python train.py --num_attention_heads=4 --num_key_value_heads=1 --vocab_size=1834 --positions="rope" --rope_fraction=0.25 --optimizer="adamw" --decay_shape="linear" --dataset="wikipedia_en"
MLP neurons of a small language model. Each row is named by its layer, matrix (up: input weights) and neuron, and shows model dimensions 80-175. Each number is 50 + 10 x the weight over its row's rms, rounded and kept within 0 to 99.
After each neuron's rows, "fires on" lists the tokens most often at its 100 highest values on Wikipedia text that the model never trained on.

L4.up165:30 35 49 60 38 47 52 39 44 44 61 48 54 31 45 49 41 48 43 40 45 25 50 43 50 35 46 52 39 34 30 56 29 59 52 67 63 56 54 58 43 45 40 55 32 43 54 42 55 45 21 63 33 52 66 48 47 54 58 55 62 68 54 22 32 54 60 55 61 59 50 56 48 42 55 40 50 59 68 58 51 42 44 42 38 49 46 49 56 42 61 41 40 46 54 30
fires on: ",", "ular", ".", ":", " Aust"

L2.up205:42 52 58 59 55 47 33 46 42 49 38 52 50 46 60 51 48 51 59 45 65 47 43 35 65 51 42 65 41 46 58 56 45 48 46 44 52 41 48 55 76 50 62 40 35 40 49 39 63 60 50 49 42 51 61 35 48 69 57 51 62 35 66 48 47 45 35 43 66 38 44 57 37 54 51 35 50 45 50 56 41 56 66 49 63 61 63 51 51 54 59 48 45 57 65 63
fires on: " age", " count", " States", " sy", " charact", " list"

L4.up334:41 65 59 57 47 51 52 36 54 30 62 59 49 52 50 46 44 33 48 62 42 48 48 58 53 45 44 41 43 55 30 33 47 48 45 49 54 53 48 51 59 55 43 48 49 32 78 51 71 57 45 35 57 47 52 58 34 53 50 42 69 34 54 52 43 49 35 47 61 40 40 28 43 52 49 61 57 48 40 50 51 54 44 55 58 63 55 54 45 39 57 58 46 46 47 70
fires on: ",", " for", " in", "3", " by"

L4.up199:61 35 49 46 42 56 50 55 42 50 59 49 49 41 35 48 48 49 47 61 34 62 71 53 41 51 50 45 63 42 52 39 54 58 51 83 45 66 66 53 44 40 50 51 61 34 50 46 45 46 42 46 58 43 43 56 68 48 59 29 48 60 54 52 57 63 46 68 27 50 49 45 63 63 48 52 50 47 38 52 36 51 65 48 43 40 57 42 58 53 55 42 53 40 56 41
fires on: ".", "-", "\"."

L4.up150:50 47 39 54 29 22 37 55 54 53 71 32 49 39 53 47 53 55 38 60 56 35 48 61 30 44 51 51 36 55 51 24 44 51 57 71 49 51 61 50 45 57 28 52 63 52 58 56 46 52 61 46 54 59 49 68 38 42 71 47 57 50 57 39 21 52 49 52 42 37 48 42 45 58 53 54 57 45 50 38 62 55 52 38 49 47 67 44 37 52 57 49 41 61 41 49
fires on: "1", "ace", "ine", "5"

L4.up364:45 40 47 71 52 42 28 53 53 39 42 64 40 24 36 55 44 44 20 66 35 28 46 59 50 56 33 65 47 40 49 40 64 43 42 64 52 47 63 57 41 35 55 43 43 54 51 60 64 41 28 45 37 54 46 43 57 45 42 54 71 43 59 56 57 58 49 67 60 41 38 42 60 39 34 47 52 30 45 60 60 42 49 47 56 64 52 55 52 49 43 44 50 71 46 59
fires on: "ach", " ", "z", " spec", "chn", "l"

L4.up439:37 50 64 55 60 50 51 51 46 45 59 34 63 48 59 45 43 50 55 55 56 33 59 36 67 45 40 48 74 44 47 41 36 62 49 60 55 46 59 61 49 30 63 43 37 51 75 39 46 68 49 49 45 49 35 58 58 62 60 52 46 43 50 34 42 62 51 40 48 52 59 41 48 52 62 59 46 50 41 43 43 46 57 54 30 48 30 47 53 34 63 37 27 36 44 48
fires on: ",", "6", "as", "ts", "."

L4.up79:53 45 49 48 44 41 34 52 43 57 67 26 34 38 59 44 42 61 48 54 52 32 57 35 63 40 47 47 47 65 47 43 62 44 50 34 51 44 61 35 59 34 42 68 32 60 74 60 53 53 67 39 51 61 56 44 62 44 56 53 51 34 64 49 50 47 49 59 25 64 52 45 34 57 56 48 55 56 39 33 39 56 56 55 48 41 55 54 50 52 43 27 41 42 45 53
fires on: ",", "),", "9", " by", "8"

L2.up25:46 56 47 41 41 48 46 60 51 45 24 66 41 54 52 38 60 43 74 44 39 62 31 59 48 37 47 47 37 49 45 40 59 39 53 49 37 53 61 34 45 50 55 42 46 27 71 58 64 59 63 46 42 49 43 42 50 46 59 63 43 49 54 49 58 49 57 39 31 64 63 44 48 42 52 64 46 52 49 45 55 45 45 44 36 34 49 40 51 60 45 44 72 53 40 51
fires on: " lead", ":", "ording", "):", "ith", "ough"

L2.up268:58 49 47 59 79 45 37 45 44 49 62 50 51 32 43 53 61 52 47 49 70 68 50 57 66 50 54 50 69 43 55 47 42 44 47 59 60 58 47 52 55 57 33 57 60 45 54 62 45 42 47 58 61 64 32 59 57 48 51 60 50 72 40 37 47 46 49 65 42 73 55 54 47 42 49 47 61 56 69 54 48 52 42 31 46 45 53 46 57 55 55 59 48 53 68 58
fires on: "ular", "ause", "ified", "ically", "ating", " kn"

L2.up1:32 33 58 63 65 66 36 49 58 53 47 43 59 63 59 52 51 48 50 43 53 43 55 54 45 44 44 50 50 40 64 44 49 48 63 56 51 59 53 43 40 30 38 48 48 38 63 67 60 48 41 40 59 60 37 51 44 52 52 43 44 53 44 52 54 52 39 49 58 65 49 41 48 58 51 54 48 51 44 66 43 61 61 48 60 49 45 65 52 56 47 54 66 51 43 66
fires on: "ough", "ace", "ible", "ople", "ision", " made"

L4.up20:27 33 47 49 59 57 58 53 56 31 45 60 23 47 36 32 41 51 40 57 60 34 46 37 57 46 55 63 28 50 53 40 28 54 51 45 41 39 47 45 62 62 41 49 60 55 64 55 45 50 60 47 50 48 32 69 63 49 70 57 31 79 60 62 37 60 50 59 51 49 43 45 51 47 38 37 59 32 51 41 60 65 60 56 51 46 69 57 54 42 63 48 47 52 55 55
fires on: ",", " of", " located", "°N", " at", "ern"

L2.up139:62 41 43 57 56 44 56 66 33 44 57 41 41 45 30 35 69 48 46 57 44 47 41 57 53 42 46 63 48 59 52 37 51 48 41 43 29 43 59 36 35 55 57 50 54 43 72 59 61 45 61 33 41 58 59 51 56 64 53 39 55 46 50 66 45 45 59 46 36 44 41 56 45 55 38 54 47 36 51 59 50 38 57 60 54 36 57 58 48 46 61 28 57 54 48 45
fires on: " =\n\n", "===\n\n", " Sh"

L4.up271:52 55 54 62 58 67 53 33 53 42 53 60 57 56 45 61 42 47 60 54 50 37 52 41 70 37 58 53 37 65 51 40 53 41 54 52 53 61 67 51 59 36 52 48 47 34 46 44 54 62 54 40 52 35 49 64 56 45 61 42 61 38 45 39 53 51 57 60 50 49 62 39 54 62 65 50 56 41 39 28 30 49 58 33 34 43 79 47 41 61 63 55 32 64 39 53
fires on: ":", " was", " did", " he"

L2.up45:50 40 61 44 44 46 66 79 43 51 44 39 44 43 41 54 50 55 53 65 52 43 55 46 43 43 42 49 65 34 63 50 31 50 56 67 56 50 48 53 51 44 44 50 57 50 69 65 49 45 42 55 52 47 37 49 44 48 42 49 50 52 66 42 53 47 41 55 40 49 50 50 49 57 29 53 59 66 34 48 41 40 46 78 38 46 55 53 57 46 50 34 65 38 49 21
fires on: ",", "ara", "gram"

L4.up169:51 37 51 59 52 48 43 46 41 42 53 69 66 33 45 42 54 38 62 32 46 57 57 52 58 50 37 59 53 54 38 34 54 50 32 52 30 60 73 50 67 46 51 49 68 34 49 49 59 56 51 45 43 41 45 42 45 65 60 46 56 40 66 39 53 54 49 52 42 45 47 47 46 55 57 53 58 33 57 37 24 58 60 54 56 62 77 47 59 49 69 53 45 46 55 78
fires on: "\n", "1", "0", "|", "3", " App"

L4.up321:45 36 45 40 43 35 51 51 50 38 53 46 55 35 50 46 39 57 53 58 38 41 55 38 51 44 56 42 55 47 46 34 54 71 60 77 44 52 42 48 41 42 24 56 61 52 57 64 60 33 55 48 59 52 47 54 49 55 53 26 48 49 51 57 39 45 46 66 30 38 50 37 49 64 54 71 50 56 45 69 43 54 59 38 30 52 71 48 58 45 47 44 42 37 48 46
fires on: "\"", ".", "\",", "\n\n", ")", ")."

L4.up70:53 45 46 54 46 60 43 48 47 54 41 52 51 55 47 50 36 56 63 54 58 37 72 41 59 41 48 48 36 56 52 42 45 44 60 49 38 52 45 60 37 38 51 37 45 53 46 49 67 55 46 39 46 53 48 65 57 51 58 63 56 37 63 47 39 53 46 60 52 44 60 45 54 67 51 45 42 49 22 42 42 36 54 39 49 42 61 45 52 43 37 38 44 57 52 50
fires on: ",", " he", ":"

L4.up432:55 48 59 53 65 60 59 42 48 37 50 49 57 44 56 51 39 62 64 50 56 59 51 53 44 44 44 49 42 60 42 49 45 47 48 56 42 54 64 45 58 43 50 34 56 27 62 44 47 42 37 36 49 47 55 41 35 58 54 60 63 41 48 41 60 54 45 72 41 40 30 40 43 70 64 43 58 28 50 54 50 63 35 44 55 61 57 51 42 40 61 57 56 64 56 80
fires on: ",", ":", "ang", " in", "P", " and"

L4.up143:34 40 44 71 42 36 46 45 38 46 60 48 58 38 34 44 50 48 51 68 44 47 43 59 51 51 49 42 50 46 50 22 45 54 32 61 51 50 77 41 51 50 50 58 59 41 72 61 58 48 52 49 43 41 39 48 60 62 61 38 57 44 68 39 40 77 30 57 51 56 52 40 37 58 55 49 68 44 36 58 41 46 59 51 55 38 56 48 67 39 48 35 52 48 44 56
fires on: " "

L2.up272:44 44 62 64 44 63 34 52 59 48 54 40 50 53 54 55 44 54 55 55 35 51 52 55 46 53 62 28 53 52 44 48 65 59 51 58 39 36 54 66 65 44 50 53 40 38 70 63 47 54 58 45 42 49 48 44 59 56 45 42 55 42 47 53 45 62 58 58 39 52 57 39 52 51 53 64 59 41 43 51 54 40 47 59 68 56 62 44 58 45 46 52 42 48 43 37
fires on: "form", " design", " cre", "ien", "ctor", "*"

L2.up409:41 53 54 45 47 61 42 51 59 55 70 48 53 47 47 68 51 42 50 78 43 42 48 40 52 48 59 64 68 53 46 47 63 46 41 44 53 62 56 62 45 34 49 51 60 41 58 23 51 64 20 48 64 60 53 50 47 54 63 40 55 52 56 49 41 52 41 47 43 56 60 30 50 55 44 45 29 55 39 51 46 44 55 57 60 38 48 50 44 52 17 43 47 52 31 39
fires on: "land", "iver", " Lou", "aster"

L4.up227:56 36 35 54 38 28 49 56 45 42 60 52 48 34 63 37 47 57 49 45 51 43 56 58 50 33 54 51 45 55 45 37 51 63 59 48 46 63 42 48 59 47 30 47 66 51 59 69 53 46 51 57 41 53 39 62 42 40 65 33 63 51 57 50 30 51 51 54 31 32 33 56 51 48 49 65 68 45 45 47 62 35 46 50 49 44 52 65 56 50 42 49 57 58 36 51
fires on: ".", " ", " in"

L4.up503:54 42 63 43 48 53 56 50 60 41 54 37 41 31 35 63 57 62 61 45 46 54 61 57 76 65 40 55 62 65 53 49 59 57 53 42 61 55 56 56 41 39 31 45 60 31 54 62 44 50 58 61 41 55 42 49 51 50 55 35 52 75 51 31 41 26 47 51 48 45 45 24 48 30 53 53 66 29 58 60 60 47 72 39 51 54 50 49 41 30 42 54 61 64 44 53
fires on: ":", "ity", "\",", "ater", ").", "ines"

L4.up292:33 50 54 66 54 49 41 42 45 47 50 46 48 48 42 48 44 63 48 48 43 46 33 37 51 39 39 63 38 49 54 40 68 43 48 56 52 66 36 46 51 35 34 50 41 53 62 68 50 41 34 46 45 72 53 25 44 48 47 50 60 42 51 34 63 61 33 65 30 57 53 46 61 40 55 47 49 52 50 60 27 57 47 41 34 55 46 56 56 30 44 51 56 55 45 55
fires on: " and", " album", " ", "oad", "ER", " name"

L4.up48:58 34 48 61 52 56 30 62 43 41 51 54 55 37 34 44 55 34 53 50 48 53 44 55 70 58 48 56 53 17 43 48 38 68 46 70 49 41 54 59 67 41 44 55 60 40 49 65 68 43 33 52 59 54 45 56 58 53 56 42 51 53 53 39 38 55 66 44 32 41 38 55 51 54 53 60 32 37 74 45 34 62 63 49 54 36 47 30 52 43 53 64 50 48 29 51
fires on: "ly", "ing", "es", "1", "ones", "5"

L2.up279:43 33 41 37 41 46 48 52 34 35 54 40 48 42 37 54 45 54 50 59 42 57 42 55 53 47 45 50 51 60 26 30 39 56 45 60 54 58 93 42 65 41 41 35 56 44 62 67 44 48 72 62 43 52 50 32 46 54 63 56 62 56 49 42 50 59 30 54 53 59 41 45 28 62 48 48 57 40 52 46 47 51 73 50 47 49 56 49 42 32 55 54 57 50 30 40
fires on: " The", " the"

L4.up502:40 48 35 58 37 53 47 41 51 37 63 59 49 40 42 34 23 58 48 47 47 49 65 43 53 47 39 37 49 60 33 39 45 44 51 53 31 60 55 42 51 45 47 41 34 50 58 42 59 47 34 47 67 41 41 51 48 63 56 55 74 48 47 52 56 47 42 65 40 46 48 44 48 46 54 61 48 41 49 52 34 50 41 36 48 58 67 66 54 35 55 60 55 51 53 65
fires on: " ", "9", " act", " election", " event", " compet"

L4.up225:35 56 62 69 40 56 32 39 51 54 55 62 41 62 42 55 51 53 44 57 45 38 68 46 72 39 50 57 45 32 59 47 39 49 62 58 49 68 42 39 43 41 49 55 53 53 45 57 55 74 43 49 52 29 54 56 46 52 57 51 77 53 64 41 46 44 13 62 55 52 44 52 53 45 56 50 35 53 40 36 42 41 56 63 38 42 68 48 32 48 42 38 52 75 49 52
fires on: ",", "ene", " de", " near"

L4.up282:35 33 45 52 55 44 43 64 46 47 66 53 37 40 37 52 48 42 44 54 47 43 60 41 63 41 47 46 45 47 37 54 50 71 56 71 28 48 45 45 54 40 49 60 49 56 42 64 54 43 63 44 60 54 43 44 61 55 75 29 59 35 49 41 61 63 54 58 47 52 37 43 48 53 37 52 60 49 55 51 43 54 45 50 48 45 62 39 54 51 37 56 53 47 59 47
fires on: ".", " list", "2", "1", " century", "8"

L4.up268:31 49 46 60 60 55 51 41 42 55 54 53 38 37 32 42 46 58 49 56 34 35 47 61 55 52 53 50 64 44 55 45 42 39 31 54 39 23 68 49 41 58 54 65 40 46 61 42 62 50 59 49 36 46 48 47 54 58 52 47 47 72 57 61 51 59 54 46 60 53 45 48 47 48 38 50 58 50 49 64 53 54 43 49 68 37 40 61 52 45 45 22 48 56 57 57
fires on: " ", ",", " of", "."

L4.up41:43 36 57 51 48 59 67 61 62 44 73 59 63 45 38 58 67 44 67 55 47 58 42 54 52 62 52 56 56 54 40 56 67 65 70 47 56 52 67 54 57 29 57 43 54 32 56 51 60 52 65 51 56 41 51 55 58 59 70 47 57 40 54 53 66 59 37 52 37 48 35 52 39 67 44 61 34 39 62 55 45 46 50 40 65 43 55 53 42 47 57 58 47 54 49 58
fires on: "3", "5", " he", " As", "0"

L4.up496:22 41 55 44 53 65 46 46 59 47 55 60 46 47 45 58 36 55 47 54 35 43 68 63 62 43 40 57 38 49 54 50 55 45 63 61 52 57 55 54 41 39 43 42 40 57 59 50 39 50 41 51 48 50 69 51 49 51 57 58 68 46 50 38 44 67 45 48 53 65 45 53 40 61 48 47 63 29 37 41 55 43 66 49 52 41 39 63 49 14 37 52 61 38 51 44
fires on: "1", "2", ",", " and", ":", "inc"

L4.up505:38 40 46 49 45 32 47 47 47 45 59 43 36 44 48 35 57 45 51 68 56 47 56 59 69 31 48 59 49 51 54 31 49 54 60 57 55 62 50 48 39 31 37 64 57 47 57 66 53 36 53 46 51 48 44 61 50 51 56 26 61 46 62 43 45 54 44 76 46 48 52 36 40 46 65 47 57 58 35 57 59 47 60 39 46 67 39 46 53 50 27 52 30 54 46 64
fires on: ",", ";", "\",", ".", " –", ")"

L4.up256:38 24 37 56 53 38 59 55 50 37 38 41 49 34 39 47 49 66 62 45 41 53 59 52 46 41 43 29 44 50 54 51 24 46 63 39 44 55 65 46 56 42 43 39 79 54 76 50 45 45 56 65 47 54 48 59 47 53 52 43 56 71 50 48 50 58 35 50 46 47 42 45 36 44 65 41 50 43 34 28 70 40 63 43 43 50 62 48 54 51 50 53 34 29 47 51
fires on: ",", " of", " Cent", " The"

L4.up109:31 46 41 50 45 41 40 65 46 29 61 33 42 39 42 49 55 67 42 46 59 47 53 44 65 38 44 53 66 34 44 59 47 48 35 74 42 50 61 63 57 39 35 54 52 49 49 60 34 51 60 51 62 56 48 53 52 54 55 38 33 51 44 28 44 66 44 51 31 34 41 37 41 41 61 53 52 45 53 42 51 62 54 35 45 39 50 55 44 50 46 58 47 48 47 59
fires on: "1", "2", "duction", "\"", "6", "5"

L2.up364:38 60 40 52 39 59 58 48 41 42 50 57 54 51 54 45 56 51 46 55 31 48 40 59 65 43 47 57 43 56 30 36 65 51 46 48 57 64 67 20 50 46 64 61 45 55 56 61 48 52 48 56 44 51 52 48 49 67 57 50 38 45 51 42 40 56 46 44 45 62 58 34 38 64 39 43 61 38 49 65 54 56 57 53 54 48 41 42 58 56 48 42 63 48 48 46
fires on: " early", " June", "ording", ":", "ided", "eter"

L4.up278:38 50 49 61 50 57 59 56 55 38 64 61 54 43 47 49 51 61 44 47 43 66 58 59 57 56 41 52 49 40 59 39 41 37 57 57 49 49 39 32 66 49 39 52 59 41 50 45 55 47 64 41 62 53 66 46 42 44 63 44 65 42 54 54 40 42 50 49 37 60 32 50 41 51 40 44 56 40 52 64 55 35 52 37 66 42 39 64 49 47 35 50 77 62 58 36
fires on: "0", "7", "im", "2", "ace", "al"

L4.up507:29 34 31 75 54 35 45 37 55 35 67 49 44 20 44 32 49 47 37 74 46 40 47 38 41 46 45 46 51 51 59 40 30 40 40 63 33 50 57 44 53 44 39 49 56 25 52 61 64 43 54 48 46 44 38 49 48 47 60 22 68 37 49 49 45 59 49 62 37 39 39 61 35 60 45 51 74 59 53 65 39 53 54 47 42 48 65 55 46 51 49 36 51 58 58 52
fires on: " ", " also", " me", "0", "1", "2"

L2.up43:37 56 55 56 45 51 52 52 59 38 56 56 45 53 48 60 33 52 41 48 58 52 49 48 38 48 55 53 49 60 47 45 41 50 41 45 49 63 41 42 57 45 33 45 47 55 61 39 58 76 44 75 55 54 52 43 48 40 50 42 69 78 52 46 54 26 44 42 45 59 51 66 51 48 45 57 72 61 54 37 66 46 73 47 46 67 48 70 43 46 60 41 45 48 38 34
fires on: " into", " imp", " represent", " Rec", " support", " includ"

L4.up459:41 53 52 60 45 41 50 51 48 39 58 64 60 34 49 52 32 55 58 51 64 33 38 40 58 33 33 67 44 53 51 33 61 42 53 45 48 67 54 55 59 39 44 60 36 41 55 47 56 52 34 44 60 48 44 54 49 58 62 56 81 30 58 42 51 56 38 48 45 40 48 42 49 63 64 49 56 44 40 40 41 39 54 53 58 51 73 67 55 28 51 39 51 57 56 64
fires on: " and", ",", " with", " over"

L2.up232:51 35 46 63 43 57 43 47 44 41 42 50 49 43 43 59 49 21 37 59 36 33 60 55 52 36 51 47 61 46 58 36 43 55 51 86 59 57 75 38 46 39 53 61 57 42 52 72 50 39 16 49 40 50 32 47 49 50 56 41 50 50 46 47 58 51 50 54 28 56 53 43 45 60 55 79 35 67 42 48 59 32 50 39 34 51 48 56 60 49 56 43 39 52 42 20
fires on: ".\n\n", "-", "."

L2.up151:50 43 43 59 46 48 35 61 64 55 56 71 49 48 42 50 49 51 45 40 59 68 43 53 23 54 41 55 53 49 66 51 38 43 35 61 50 36 54 45 53 55 57 38 44 49 38 43 52 68 66 67 62 53 45 46 54 62 47 57 45 80 56 56 49 48 42 40 50 50 44 65 54 50 65 63 44 59 58 67 51 40 52 44 58 54 58 63 70 44 53 32 56 40 67 45
fires on: "der", " third", ".S", "rd", " Sec"

L2.up441:41 41 45 54 58 64 39 47 51 43 63 37 61 48 48 64 45 38 66 46 51 51 58 40 41 68 47 40 69 45 52 61 46 55 39 57 48 43 54 51 59 55 48 58 35 55 56 41 52 52 61 60 59 40 53 62 47 57 65 41 43 51 43 49 40 31 45 58 36 44 43 62 56 46 34 47 57 31 44 40 45 42 54 36 56 49 54 38 63 43 42 56 51 42 49 51
fires on: "ific", "ning", "ile", " against", " Gen", " II"

L4.up260:58 39 34 50 47 62 49 51 53 44 60 43 39 54 38 58 48 40 30 49 54 49 57 39 52 51 53 52 59 24 56 32 54 46 46 83 63 68 40 62 41 36 57 44 59 49 46 42 51 38 48 52 44 36 37 53 48 42 53 25 51 48 55 55 52 72 47 37 48 44 60 32 57 57 20 43 39 53 38 57 56 31 54 50 58 39 61 47 50 55 41 31 36 45 58 41
fires on: "\n\n", "0", "4", "7", "les", "yl"

L4.up475:56 31 52 63 53 47 50 73 51 45 57 32 39 41 40 55 57 48 57 52 46 53 55 57 78 45 56 52 55 64 42 28 49 57 49 55 59 56 53 50 44 34 33 58 60 33 52 66 55 45 64 49 44 59 49 49 61 56 64 37 49 53 64 46 48 58 40 61 29 47 42 43 52 35 53 58 54 49 37 48 34 39 64 50 47 48 58 42 59 59 44 42 50 52 39 56
fires on: ".", "\".", ")."

L4.up494:53 42 64 62 61 46 39 39 50 40 60 78 49 53 31 30 44 54 49 62 40 59 65 38 54 60 39 43 55 45 53 51 46 55 39 54 66 56 62 45 61 37 82 59 60 48 36 57 50 50 32 44 47 39 58 59 50 58 64 39 56 41 46 54 69 61 42 47 55 62 44 47 46 44 40 61 43 37 45 44 40 53 51 39 51 41 63 52 48 44 47 46 53 44 36 61
fires on: "1", "n", " ", " |", "ze", " major"

L4.up327:23 49 49 53 40 42 51 45 49 42 69 43 45 66 43 34 49 67 42 53 52 41 48 51 48 47 50 37 72 57 51 61 50 59 50 46 40 59 38 49 50 41 22 40 36 53 64 52 28 47 53 42 60 41 35 55 42 57 58 38 40 51 50 40 53 50 38 58 72 32 58 43 40 60 52 41 59 52 57 42 56 49 59 43 66 53 51 46 58 46 60 34 62 49 50 66
fires on: "1", " in", "2", " was", "s"

L4.up418:38 46 57 52 52 39 53 49 41 48 49 43 42 64 41 44 57 48 62 52 58 64 44 49 53 57 39 40 61 61 39 64 50 65 40 63 59 51 58 47 49 40 49 70 50 55 54 54 39 39 51 42 48 30 36 36 50 64 52 55 56 52 62 27 47 75 42 60 63 59 55 38 54 44 55 49 43 59 54 51 46 37 43 56 32 48 29 53 40 51 39 56 43 48 43 64
fires on: " |", ";", " Comm", "x"

L4.up181:60 42 49 72 64 16 26 47 48 32 63 42 36 50 34 31 45 46 40 57 55 66 57 41 67 50 48 52 56 38 51 49 32 64 38 61 52 47 48 63 72 37 32 54 60 36 49 66 41 55 48 54 48 48 40 47 45 51 52 29 47 44 44 54 57 55 40 56 32 55 35 54 36 42 47 61 37 40 67 57 35 54 54 43 55 41 46 39 39 39 38 52 53 48 58 51
fires on: " ", "9", "ived", " Ad"

L4.up0:55 35 46 58 42 54 34 50 54 45 52 43 47 36 31 39 47 46 46 76 42 34 71 50 43 39 39 30 56 48 54 30 52 58 48 70 36 62 60 45 59 48 38 52 64 46 70 68 54 38 45 44 48 30 32 56 58 52 59 40 57 54 55 52 41 65 44 61 47 36 51 56 44 58 43 70 53 49 38 42 60 48 47 42 37 49 49 49 68 47 41 53 40 49 32 49
fires on: ".", ".\n\n", "-", ",", "\n\n"

L2.up270:49 52 49 36 53 47 45 46 42 61 54 30 45 44 44 52 37 56 62 58 61 62 41 74 46 44 55 49 49 36 44 16 31 45 48 52 59 55 72 62 53 53 46 46 54 43 58 34 53 59 36 37 52 45 36 56 50 45 51 41 48 42 57 67 41 72 43 50 46 52 33 54 66 47 44 31 76 40 58 65 50 40 38 52 41 67 54 46 44 42 39 60 52 52 43 49
fires on: "ities", "isc", " support", "iety"

L4.up477:43 37 52 55 49 34 45 59 44 44 55 41 47 48 38 38 44 59 48 51 44 43 57 33 60 46 47 57 46 39 49 51 40 58 63 60 52 57 53 61 29 39 27 74 64 63 56 58 28 37 64 53 50 39 54 50 58 50 57 44 63 71 56 46 31 58 34 66 47 44 51 55 50 57 62 61 58 58 47 46 46 48 56 47 22 57 50 59 50 44 37 34 46 40 32 48
fires on: " him", " war", " May", " July", "duction", ","

L4.up509:47 42 41 52 54 35 39 58 52 48 57 22 33 36 48 43 47 56 57 66 52 36 38 52 68 36 45 43 50 57 50 47 66 63 56 51 66 44 58 45 50 44 43 69 68 44 47 73 50 51 71 46 33 45 38 53 47 41 52 50 54 48 67 38 42 60 49 65 40 49 43 40 54 39 54 51 41 56 43 43 40 52 61 38 29 35 55 52 43 37 36 47 38 67 46 56
fires on: " ", ";", " |", " –"

L4.up382:55 52 51 47 45 54 47 54 48 47 41 37 40 55 48 48 42 62 33 57 60 29 51 51 58 62 45 46 55 64 70 36 52 51 40 34 51 42 38 58 50 46 44 43 48 54 54 56 58 33 63 36 45 44 53 31 54 50 55 47 41 58 59 25 37 66 47 58 52 68 60 37 72 31 60 41 48 49 55 15 58 48 51 46 40 29 61 52 46 63 49 43 43 41 50 46
fires on: ",", "3", "),", " class", "\",", "duc"

L2.up150:50 59 59 58 62 43 45 63 61 59 47 57 38 53 49 50 76 52 69 44 65 31 46 57 58 73 56 44 61 46 49 50 42 53 53 48 51 56 50 26 56 74 53 31 42 45 56 33 52 58 54 51 56 55 55 52 39 55 54 34 53 36 34 40 46 67 52 44 45 29 68 37 50 49 59 47 49 45 52 38 50 39 64 60 46 55 57 46 46 51 71 49 32 55 60 51
fires on: "ham", "ster", " States", " age", "ights", "oard"

L2.up33:54 34 41 64 35 45 39 49 49 35 56 48 46 42 52 55 54 39 46 60 41 30 53 51 59 41 47 51 52 62 55 39 40 45 58 70 56 57 74 39 47 47 44 63 60 49 61 77 55 41 38 45 43 45 27 43 47 46 52 39 57 50 55 50 65 55 45 54 32 58 56 38 34 59 61 73 50 64 46 45 49 27 55 54 40 51 55 67 66 51 48 44 41 53 49 21
fires on: ".\n\n", ",", ").\n\n"

L4.up37:43 49 49 53 43 37 35 29 55 34 53 36 35 52 44 59 43 55 42 55 31 49 59 43 52 62 38 46 45 45 45 50 53 52 52 66 47 51 47 52 58 45 39 44 52 50 58 61 59 37 30 51 59 49 56 49 49 52 53 48 64 40 48 32 54 55 39 50 38 44 50 55 53 53 36 68 61 54 48 54 46 44 43 26 29 43 52 51 47 47 43 52 42 49 49 46
fires on: " "

L4.up151:45 34 33 39 34 47 33 59 54 36 52 25 41 35 60 57 54 48 55 58 48 63 64 52 55 34 36 51 33 38 60 40 56 49 53 53 52 54 62 50 53 46 39 57 61 61 60 52 49 46 50 63 48 59 31 46 41 49 54 52 50 61 60 56 39 46 37 58 29 58 58 47 52 63 59 47 46 33 41 45 48 39 59 58 54 58 56 36 49 48 56 49 43 32 46 34
fires on: " and", "ual", ",", " or", "ized"